config.yaml
num_hidden_layers: 13
hidden_size: 256
num_attention_heads: 4
num_key_value_heads: 4
head_dim: 64
intermediate_size: 1024
vocab_size: 1512
hidden_act: "squared_relu"
norm: "rmsnorm"
norm_place: "pre"
norm_eps: 1e-05
positions: "rope"
rope_theta: 10000.0
rope_fraction: 1.0
qk_norm: true
attn_scale: 0.17
bias: "none"
tie_word_embeddings: false
parallel_block: false
extras: ["capped logits"]
init: "trunc"
init_std_qkv: 0.0189
init_std_o: 0.00372
init_std_up: 0.0189
init_std_down: 0.00186
optimizer: "muon_variant"
learning_rate: 0.00891
lr_mult_down: 2.0
beta1: 0.9
lr_head: 0.00891
max_grad_norm: 1.0
warmup_steps: 0
schedule: "wsd"
decay_fraction: 0.74
decay_shape: "cos"
final_lr_fraction: 0.0
batch_tokens: 65536
max_seq_len: 128
doc_mask: true
train_tokens: 276600000
max_steps: 4221
dataset: "wikipedia_en"
MLP neurons of a small language model. Each row is named by its layer, matrix (up: input weights) and neuron, and shows model dimensions 128-255. Each number is 128 + 24 x the weight over its row's rms, rounded and kept within 0 to 255.
A block is one neuron, or neurons of one layer that tend to fire together. After each block is what it responds to, as a language model described it from the Wikipedia text at the highest values.

L3.up453 [129 119 126 155 113 127  86 126 144 172 181 117 160 102 116 135 119 134 111 153 178 141  90  90 128 139 101 131 139 153 120 164 141 128  90  98 116  98 131 155 128  76 122  99 121  97  92 115  88 118 109  93 102  97 158 101 139 106 103 117 100 163 108  87 137  98 124 100 119 164 149  71 142 140  97 116 149  94 112 121 129 140 157  90 101 102  73 126 128 105 106 142 126 125 113 127  86 104 105 124 126 122 123 160 117 150 188 125 153 129 151 124 119 131  94 108 109 117 142 149 122 145 115 167 126 122 103 130]
Responds to: Mid-word hyphens and splits. Hyphens joining compound words, like two-year, mid-90s and Gram-positive, plus fragments that split words mid-spelling, like mid|d|le, dis|placement, sing|le.

L6.up11 [115 125 125 132 128 145 148 170 174 104 152 131 188 151 133 130 122 139 117 122 113  97 112 148 160 132  85 135 164 129 147  88 151 144 126  99 145 133 121 118 135 102 117 120  79  92 146  85 123 131 151 134 160 136 117 126 131 119 161 129 153 131 104 111 133  83  94 133 110 153 120  73  82 110 124 133 156 107 133 165 113 172  86  92 106 156 129 107 152 109 101  86 132 121 160 172 161 129 185  85 104  97 146 114 126  99 134  90 185 145 117 134 133 123 138 160 117 130 115 161 132 167  94 148 128 103 152 167]
L6.up31 [103 114 171 156 127 115 137  87 154 105 165  99 156 100 120 109 149 111 152 137 129 124 140 109 146 196 105 101 144 131 140 153 133 173 112 110 117 139 151 104 109 134 143 179 120  97 131 105 129  81 151 149 124 175 130 132 155 145 132  85 117 131 154  95 148 149 101 180  91 137  66 119 114 125 125 108 133 165 106 142 127 137 121 106 154 126 143 122 148 107 111 169 124 175 122 181 142 112 113 101 129 120 118 142 131 170  95 140 138 166 139 129 190 119  83 122 133 124 101 119 114  95  85 106 143 129 141 129]
L6.up120 [138 160 105 117 143 145 114  63 119 161 156 149 125  87 172  79 147 115 103 142 139 119 131 129 132 171  98 134  79 140 123 150 119 140 103  87 149  82 134 117 114 106 120 125  99 106 169 112 142  98 167 101 166 126 148  74 116 138 153 108 113  80 106 111 117 110 122 143 132 157 138 140 131 111 135  86 113 127 151 114 111 163 127 136 104 131 104  99  99 141 110  84 142 141 137 109 105 134 102 109 114 147 102 100 123 110  82 131 139 133 122 133 125  86 113 119 163 143  97 141  96 122 140 137 114 147 174 117]
L6.up226 [132  91 154 120 136 154 118  87 122 146 116  98 154 120  96 134 110 159  96 132 109 134 173  77 179 146 175 152 120 125 137 117 123 138 139 121 127 113 134 125 115 114 117  96 117 127 150 142  85 127 142  97 149 119 105 105 127 101 170 102 115 130 102 123 155 115 115 133 101 119 102 120 114 105  97 103 173 157 120 109 129 110 132 150 103 140 163 142 100 145 141 124 127 109 188 180 104 105 182  82 146  90 124 117 122 138 152 137 148 127 162 165 179 131 152 109 139 137 109 166 119 116 106 160 116 126 143 138]
L6.up416 [123 123 132 100  89 148 150 136 119 106 121 145 137 112 116 134 124 137 127 102 133 117 108 138 137 133 117 140 142  99 141  96 158 115 149 147 113 125 163 144 109 159 166 116  69  73 131 163 108 111 144 105 142 155 126 135 121 122  93 174 143 134 150 157  83 131 108 104 193 159 120 107 123 114 161 117 165 137 137 137 125 106 149 128  67 110  99 124  83  63 127 160 124 125 153 106 132 131 163 108 143 118 110 110 139 105  99 163 149 127 149 143 154 110 147 156 115 139 129 139  81 153 123  94 183 102 125 134]
L6.up646 [133  97  88 116 113  84 134  68 141 105 100 103 101 127 122 114 157 135 147 119 132 151 145 138 144 145 135 135 140 149 118 102 143 152 153 144  98 109 138 112 139 117 150 158 100 107 178 122 122 131 154 108 169 145 110 139 159 134 125 137 129 106  90 126 159 112 132 158 155 104 137 131 123 109 131 131  62 131 141 112 142 148  99 136 155 162  94  96 130 115 115 124 124 140 109 131 116 130 109 122 150 136 148 110  96 132 125 140 142 113 153  85 154 144 107 163 100 139 124 126  97 151 102 136 119 145 152  79]
L6.up803 [106  92 135 145 121  98 151  63 113 134 153 161 134 109 138 110 113 134 133 112 128 115 127  96 143 116 129 160 103 139 101  98 154 100 113 138 172 119 171 158 113 104 168 107  77  89 153  53  93 110 133 126 129  96 154  89 156 126  96 141 146 144 123 109 119 104 127 133 135 105 118 109 113  87 131  68 157  98 106 120  99 160 124 156 100 119 149 105 143 103  97 144 134 118 121 134 117 130 140 143 150 105 146 124 127 134  78 103 125 141 178  60  98 140 116 113 119 118 130 155 124 150 141 106 140 127 142 130]
L6.up837 [146  85 136 164  92  82 112 109  94 143 170 133 132 114 101 130 143  84 171  93 160 109 144 124 144  96 178 175 109 131 113 129 113  91 100 109 149 107 134 132 111 119 135  91 103 152 159 147 107 110 117 124 110 162  78 132 168 141 111 112 130 118 151 120 155 108 116 115 150 156 126 112 121  99 140  77 111 126 125 124 125 111 133 121 101 115 146 156 127  99  95 141  94 176 120 107 112 143 119 141 176 115 102 110 116  93 146 132 149 137 115  96 132 121 156 181 150 123 108 146 114 151 119 136 139 125 184 112]
Responds to: Word-final completion pieces. Final subword pieces that complete a split word, mostly military unit names (Infant-ry, Artill-ery, Corp-s) and G-ame in video-game titles.

L3.up489 [140 114  97 132 164 155  76 149 103 136 144  79  93 134  81 165 119  93 107 136 105 131 127 142 151 160 130 132  98 140 107 120 139 112  84 137 123 154 173 127 123 122 175 127 110 127 105 136 111 125 127 129  95 139 128 151 104 118 134 133 131 128 113 105 170 135  96 143 142  91 112 116 129 108 125 128 128 127 162  93 161 128  97 127 133 110 103 140 136 149 148 120 161 126 118  90 104 162 113 127 123 133 148 139  99  79 101 172 125 141 127 138  83 127 125  96 137 129 117 137 152 113 122 110 128 154 105 162]
Responds to: Prepositions after verbs. Prepositions such as in, as, over, with and on right after a verb or participle, like "flying over", "located in", "classified as"; also the "over" in Overall and Overview.

L6.up38 [134  84 129 100 133 151 132 131 159 154 149 138 133 104 112 166 133 126 131 138 137 145  91 112 136 114 137 117 131 119 120 154 132 118 147 108 134 148 127 116 153 117  90  86 147 140 108 109 144 135 178 132 154 148  89  91 132 136 125 180 114 146 138  85  77 126 137 138 144 127 175  94 148 130 116 127 148 112  97 133 139 137 167  81 159 104 109 149 136  95 156 121 158 175 158 155 166  94  84 153 178  92  99 110 134 141 103 105 142 125 155  97 117 115 100 137 120 105 124 109 160 116 153 115  78 133 121 125]
L6.up540 [ 95 158 132  86 132 196 113 118 138 131 108 127 146 101 176 175 132 130 102 138 147 137  98 153 125 116 129 108 134 138 140 106 106 106 101 121 132 129 108 152 109 100 124  93 108 117  92  97 127 129 155 184 157 136 171 135 137 114 152 175 182 136 116  98 141 157 134 123  90  94 159 158 127 119 111  84 113  92 122 145  74 120 162 156 107 150 112 123 127 138 137 141 143 169 105 104 134  89 143 107 115 119 134 129  98 154 112 160 100 165 160  87 115 129  90 117 110 124 117 133 139 110 166 123 127 143 129  90]
L6.up621 [131 119 133 121 135 120 116 133 137 139 157  77 114 130 154  91 125 147 158 100 147 127 102 155 140 123 167 131 134 123 124 119 135 150 151 128 143 138  83 129 131  97 182  73 125  98 120 131 117 160 125 157 158 159 115  62 138 106 142 157  72 106 126 100 126 177 144 133 142  70  84 116 125  90 124 112  80 114 146 124 139 129  99 100 112 136 126 130 138 119 129 130 148 116 117  97 117 156 140 118 135 139 124 141 145 145 100 139 137 142 107 135 150  81 169  93 111 120 123 105  99 113 128  90  90 147 127 115]
L6.up710 [154 116  97 145 145  99 138  94 119 109 169 114  98 121 129 127 167  91 115 141 169 177 106 125 157 142 123  96 134 104 121 134 106 130 147 116  89  73 117 175 131 113 134  94  92 133 107 180  77 145 163 129 129  77 157  98 132 130 143 157 121 137  99 102 141  97  79 116 131  75 141 141 116 151 102 144 162 120 147 110 155 107 114 104 169  97  77 170 138  90 161 163 130 108 111 124 120 128 116 122 150 153 134 142 113 114 100 150 147 145 162 138 165 128  99 125 129 150 116 120 135 110 173 139 118 113 137  92]
L6.up741 [145 165  96 110 151 106 122  82 127 105 171 107 179  89 150 139 103 187 116 112 119 126 140 120 161 132 128 112 170 136 117 128 143 132 146 145 126 126 161 134  90  92 128 103  88 122 132 136 120 173 135 172 129 132 132  96 100 137 149  67 104  95 118 156  97 106  99 139 122  80 128 113 135 130 136 114 164 106 159 129 147 122 143  82 139 118 103 141 109  77 126 133 126 123 150 126 114 128 131  99 150 148 128 141 126 120 135 139 140 159 127 114  86 113 128 124 103 135 176 143 118 145 137 127 110 101 123 110]
L6.up808 [ 99 107 103 137 139 168 127 106 152 132 141 100 139 120 145 166 109 167 134 124 128  97 120 164 118 133 109  65 155 118 108 140 126 158 118 136  90 160 153 132 124 110 151  83 112 153 114 129  93 117 156 102 110 117 108 118 128  98 137 118 133 155  81 151 104 113 139 112 105 169 159 159 114 122 133  80 124 115 137 159 112 182 156 136 169 140 111 149 106 143 128 159 151 118 129 158 141  81 117  99 124  91 100 158 127 124 124 130 126 151 106 129 135 151 153 159  86 110 108 125 135 151 107 145 137 198 176 144]
L6.up920 [128 108 130 151 111 106  83  80 176 153 128 143 115 153 142 154  87 132 139 114 154 140 113 154 157 138  86 150 124 137 125 105 104 128 132 120 112  95  93 144 134 139 152  91 156 131 156 147  64 125 120 150 151 155 167  70 127 156  87 143 144 105 116 125 138 127 145 129 133 108 187 127 163 111 104  95  79 120  84  79  97 106 111  93 152 120 130  97 102 128 114 156 171  75  49 121 125 124 134 122 113 118  97 155 120 142 125 164 142 132 118  90 117 149 140 110 101 126 117 153 105 162 161  99  83 136 138 101]
L6.up936 [144 172 162 141 137 122 123 154 148 170 136 139 128 152  78 112 114 122  69 115 175 135 124 155 133 105  92 105 116  92  51 137 139 124 138  65 145 114 133 100 140 114 151 114 108 137 118 167 151 129 100 118  64  84 152 127 157 155  92 126 101 114 141 149 164 123 146  97 135 177 124  88  77 125  97 123  93  99 110 125 137 145 152 122 122  95 124 118 114  80  94 108 147 124 111  78 120 102 118 164 135 148 132 119 110 111 130 132 158 146 117 121 143 141 144 155 104 125  86 117 135 126 198 119 146  90  62 109]
Responds to: Hyphens inside compounds. Mostly hyphens joining compound words, especially spelled-out numbers (twenty-one, forty-five) and modifiers (first-class, 20-minute); also mid-word pieces like Net-her-lands and "and"/"time" after dates.

L6.up319 [144  94 126 160 116 131 139 127 167 116 164  87 121 117 146 154 131 154 123  95  71 111 170 113  85 155 131 114  99 159  81 137  95 134 118 170 123 135 112 117 146 115 125 133 126 132 144 132 120 125  66 122 105 150 135 133 152 145  99 122  91 136  89 113 123 132 157 121 104 117 104 200 143 150 151 145 106 111 132 150 128 128 139 132 142 131  99 148  93 149 142 107  71 118 118 139 148 127  66 123 118 117  94 123 149 116 127 101 143 177 100 118 120 129 157 112 137 112 112  97 147 133 103 136 120 160  90 128]
L6.up462 [138 102 140 129 102  98 156 104 133 125 132 127 176 133 154 148 110 107 128  94 140 103 116 125 161 160 123 141  81 134  89 123 126 144 133 151 142 156 139 121 119  90 131 102  84 108 135 145 112 110 127 136 123 125 124 130 127  80 148 128 142  81  97 146 149 115 128 173  69  84 117 108 144 123 135 133 132 163 130 103 148 170 192 183 135 139 108 106 132 119 137 118 116 137 171 152 158 108 138  62 139 139 128  91 135 101 126 145 133 136  87 120 165 152 130 133 135 119 157 133 168 124 136 129 115 165  88 122]
L6.up489 [136 134 120 150 148 113 144 161 154  95 157 133 108 187 120 161 123 159 147 127 115 116 155 120 124 106  95 158 111 159 131 108 112 130 138 103 176 106 125 114 117  88  90  97 145 117 123 152 115 109  91 113 119 126 112 117 129 128 158 154 130 107  91 141 147  94 148 153 139  99  90 139 126 177  78 109 109 149 117  90 151 146 119  55 146 111 118 149 135 144 143 166 119 129 122 110 101 128 122 112 158 177 118 122 107 152 170 155 127 154 113 125 127 118 113 150 100 101 151 110 114 129 131 130 124 175 151 163]
L6.up534 [143 157 132 136 144 154  66 125 121 124 173 123 153 100 160 119 118 134 121 153 148 110 111 154 120 107  87 114  92 151 139 123 122 168 131  95 164  96 138  92 113 115 145 121 191 117 117 133 147  99  76 150 148 155 126 130 103 155 102 148 132 112 121 143 108 106 128 128 120 134  74  89 151 145 117  82 141 162 129  99 155 148 139 102 106 138  72 108  96 125 166 123  98 121 127 108 123 123 103 124 100 133 141 104 139 130 161 145 132 160 142 119 156 134 139 115 125 162 154  55 103  91 119 146 104 150 155 132]
L6.up723 [ 92 100 135 101 141 147 121 150 123 101 168  84 107 133 109 117 105 115 154  91 147 110 167  93 145 108 113 117 142  87 123 126 164  81 149 115 128 129 117 123  96 117 147 141 153 102 192  94 103 144 139 139 104 122 142 137 163 126 114 167 147 141  50 113 113 139 119 165 127 168 125 148 122 135 123 124 113 122 128 124  93 151 153 128 153 108 145 104  96 139 128 136 145 135 134 139 134 105  82 159 113 139 102 130 136  82  74 101 158 153 105  93 178 106 168 148 117 121 151 145 123 144 100 148 143 166 132 101]
L6.up746 [125 121 105 165 134 143 116 119 122 180 115 125 150 146 113 114 106 106 118 121 136 112 129 176 132 124 138 124 106 127 111 110 110 146 127 123 149 129 140 108 166 153 121 133 129  96 167 136 109 160  91 137 176 143 119 143 129 164 146 120 126 127 159  86 112 108 128 135 119 104  94 121 135 127 128 130 108 130 148 130 116  64 119 141 108 119 118 169 158 111 147 127 136 102  72 128 127  92 105 116 130  94 134 147 106 134 160 112  78 124 116 112  84 106 103 130 112 136 107  69 143 138 120 179 113 146 179 159]
L6.up861 [ 79 132 118 113 150 120 116 135 158 141 126  85 131 111 108 149 117 158 138 122 124 121 163 177 148 103  91 123 122 121  94 102 123 112 184 155 145 142 118  92 136 124  97  80  82 137 134 109 127 123 142 165  67 177 132 145 154 121 159 122 120 127 143 176 121  96 147 132 146 134 124 127 122 104 135 102  93 134 121 128 149 178 146 146 113 104  89 106 103 123 177  17 124 120  76  85 146  79 125 128 140 143 122 110 171 109 130 115 120 115 109 102 168 132 125 121 122  96 131 102 136 140  97 189  78 148  98 101]
L6.up862 [130 109 149 130 147 121 128 132 136 142 119 126 141  95 113 140 101  95 137 131 118 134 102 131 113 101 118 139 101 129  85 124 118  95  82 111 145 159 133 173 136  75 152 140 107 114 159 110 124  77 136 163 120 129 122 136 119 141 152 122 145 108  98 131 139 134 145 129 139 125 120 140 100 119 103 127  83 156 100  99 123 153 134 119 135  86 114 138 104 130 152 108 170 137  98 121 124 110 119 138 109 151 108 158 180 107  72 102 114 149 146 109  94 175 128 119 123 128 148 123 147 108 136 136 103 162 129 117]
Responds to: Preposition before place names. Prepositions such as in, of, and throughout right before a country, city, or region name, as in "largest economy in", "Association of", "born in".

L3.up486 [158 120 158 171 172 110 134  86 114 119 161 164 132 146 121 163 129 123 125 106 109  95 109 105 154 148 120 156 168 170 156 113 130  68  78 113 106 140 155 105 135 116 117 114 143 106 156 124 127 102 154 181 156 133 129 143 145 134 112 119 100 117 123 139 133  66  85 126 104 138 127 126 160 138 144 124 126  86 114 100  85 153 131  94 123 107 121 155 116 121  84 127  93 114 140  96 114 124 129  99 102 143  76 117 159 130 137 147 139 137 114  95 161 119 118 173 116 155 116 133 120 184 127  83 113 144 116 107]
Responds to: Organization noun endings. Final word pieces completing nouns for organizations and bodies, especially Council, plus Society, Agency, Federation, Battalion, Army, team, club.

L8.up43 [134  75  92 130 150 126  83 139 144 128 104 129 105 133 144 161 153  89 162 107 124 107 190 130 109 176 113 157 126 157 105  76 119 109 104 152  87 128 149 143 163 109 127 124 126 141 122 153 121 146 115 159 124 129 202 139 122 139 136 132 114 115  55 153 103  99 127 134 136 118 150 103  89 129 163 145 136 146  88 109 184 176 123 111 150 134 137  82 121 120  99 113  88 142 134 149 128 132  85 143 122 139 113 127 116 115 137 124 127 170 123 140 111 128 138 166 112 126 169  80 125 105 170 131 127 156 122 138]
L8.up188 [147  92 113 107 146 128 129 119 139 149 138 122 145 115 141 128 104 134 121 126 108 152 169 149 129 125 103  73 111 141 109  94 134 160 126 149 106  81 115 137 156 132  88 120 129 119 116 100 132 113 133 158  87 117 173 134 102 156 140 109 162 107 103 123 136 109 145 100 149 153  94 128 136  96 122 136 130 119 135  84 173 134 112 137 154 137 161 136 150 165 156 159 137 128 120 151 130 129 135  86 101 135 113 138 100  58 119 167 129 120 145 152 173 134 136 108 135  89 132 150 151 114 108 187 144 159  98 126]
L8.up353 [132 139 157 110 151 142 104 134 150 105 148 116 120 108 120 132 133 119 167  94  97 104 122 164 140 148 110 121 151 119 130 148 143 124  94  98  86 101 136  97 129 125 142 148 155 167 172 129 124 162 136  95 106 122 137 156 126 157 148 135 127 107  94 103 138 154 121 154 169 132 151 108 111 131  92 105  84  93 140 128 162 149 109 167 100 107 140  98 126 131 156 113 119 110 122 130 174 140 144 130 131 115 139  87  61  92 161 136 176 155 143 150 102  95 160 121 183 167  89 114  80 146 110 135  99 171 108 189]
L8.up443 [124 152 111 113 162 149 137  97 166 143 152 144 128 142 121  98 107  78 172 167 157 141 109 105  93 113 117 193 119 130 125 139 104 112 112 123 103 150 123  72 137 126 174 126 130 115 117 190  92  98  94 160 121 123 133 151 146 131 116  96 144 179 156  87 115 124 155 127 111 141 132 160 150 125 150 153 118 122 132 108 139  89 163  97 158 130 123  95 185  94 124 152 119 124 130 138 173 117  81 124 112 148  93 123 149 104 122 163 102 148 140 118 120 144 126  98 164 122 143 129 174  92 116 137  93 120 176 122]
L8.up501 [122 127 180 156 175 155 109 135 157 106 111 114 108 116 165 128 141  81 182 114 121  71 127 138 139 164 108 143 134 141  92 140 129 145 127 113 168  95 167  87  95 111 103 149 129 105 149 159 110  86 123 133  69 142 130 131 120 123 143 153 144 136 105 166 122 112 132 133 133 139 137  88 132 106 157 120  98 136 147 129 142 114 134 157 117 117 145 111  80 188 123 129 150 122 143 116 147 134  95 130 143 141 119 133 114 133 133 156 134 146 172 114 142 119 129 123 179 144 139 107  92 132 118  94 121 147 151 150]
L8.up550 [124 118 129 138 112 119 106 122 150 169 116  93 145 130 139 152 103 140 147 175 141  87 127 117  94 124 131 100  99 132 154  98  99 150 103 156 137 108 145 102 121 102 132 119 149  79 138 129  86 100  82 103 131 123 194  95 119 176 130 144 167 160 121 132 149 100 115 119 127 112 138 156  97 144 140 100 101 153 138 129 125 160 117 106 193  95 116  91 121 139 160 120 129 143 142 152 130  97 137 139 125  59  74 149 143 149 111 122 129 149 118 108 130 112 110 143 173  64 156 119 116 107 135 108 168 161 113 155]
L8.up851 [138 105 121 123 172 118 116  82 140 131 120  68 163  97 112 106 135 124 138 155 145 112  92 151 179  99 135  83 127 104 139 126 115 122 104  95 115 133 141 109 127 156 100  85 106 124  83 155 122 128 144 135  82 114 130 126 115 121 107 113 109 141 145 148 143 110 127 166 145 143 125 167 151 111 141 139 146 110 110 107 134 132  92  99 137 131 127 122 178  89 124 155 109 110 137  93  98  91 118 142 101 141 137 153 143  88 124 112 133 137 123 165 114 126 123 131 110 128 172  79 155 114 118 176  97 143 110 127]
L8.up876 [ 79 103  92 121 121 178 151  74 105 154  96 112 159  88 137 128  79 115 122 120 148 109 104 131  97  89 151 129 124 131  94 138 155 153 139 118 126 158 158 119  95 132 114 112 110 119 106 123 109 128 124 120 123 124 141 105  87 127 132 143  99 117  71 120 137 167 138 173 127 141 152  32 108  99 137 113 128 162 114 133 139 156 141 189 131 143 148 129 134 127 133 130 125 119  90 177  99 137  76 142 111  87 146  95 128  81  93 167 159 110 137 113 133  95 125 118 108  93 147  91 143 105 140 129 135 130 142 150]
Responds to: Prepositions after superlatives. Mostly "in" (also on, with, for) opening a scope phrase after superlatives, as in largest in, longest reign in; also word-internal "in" pieces like influential.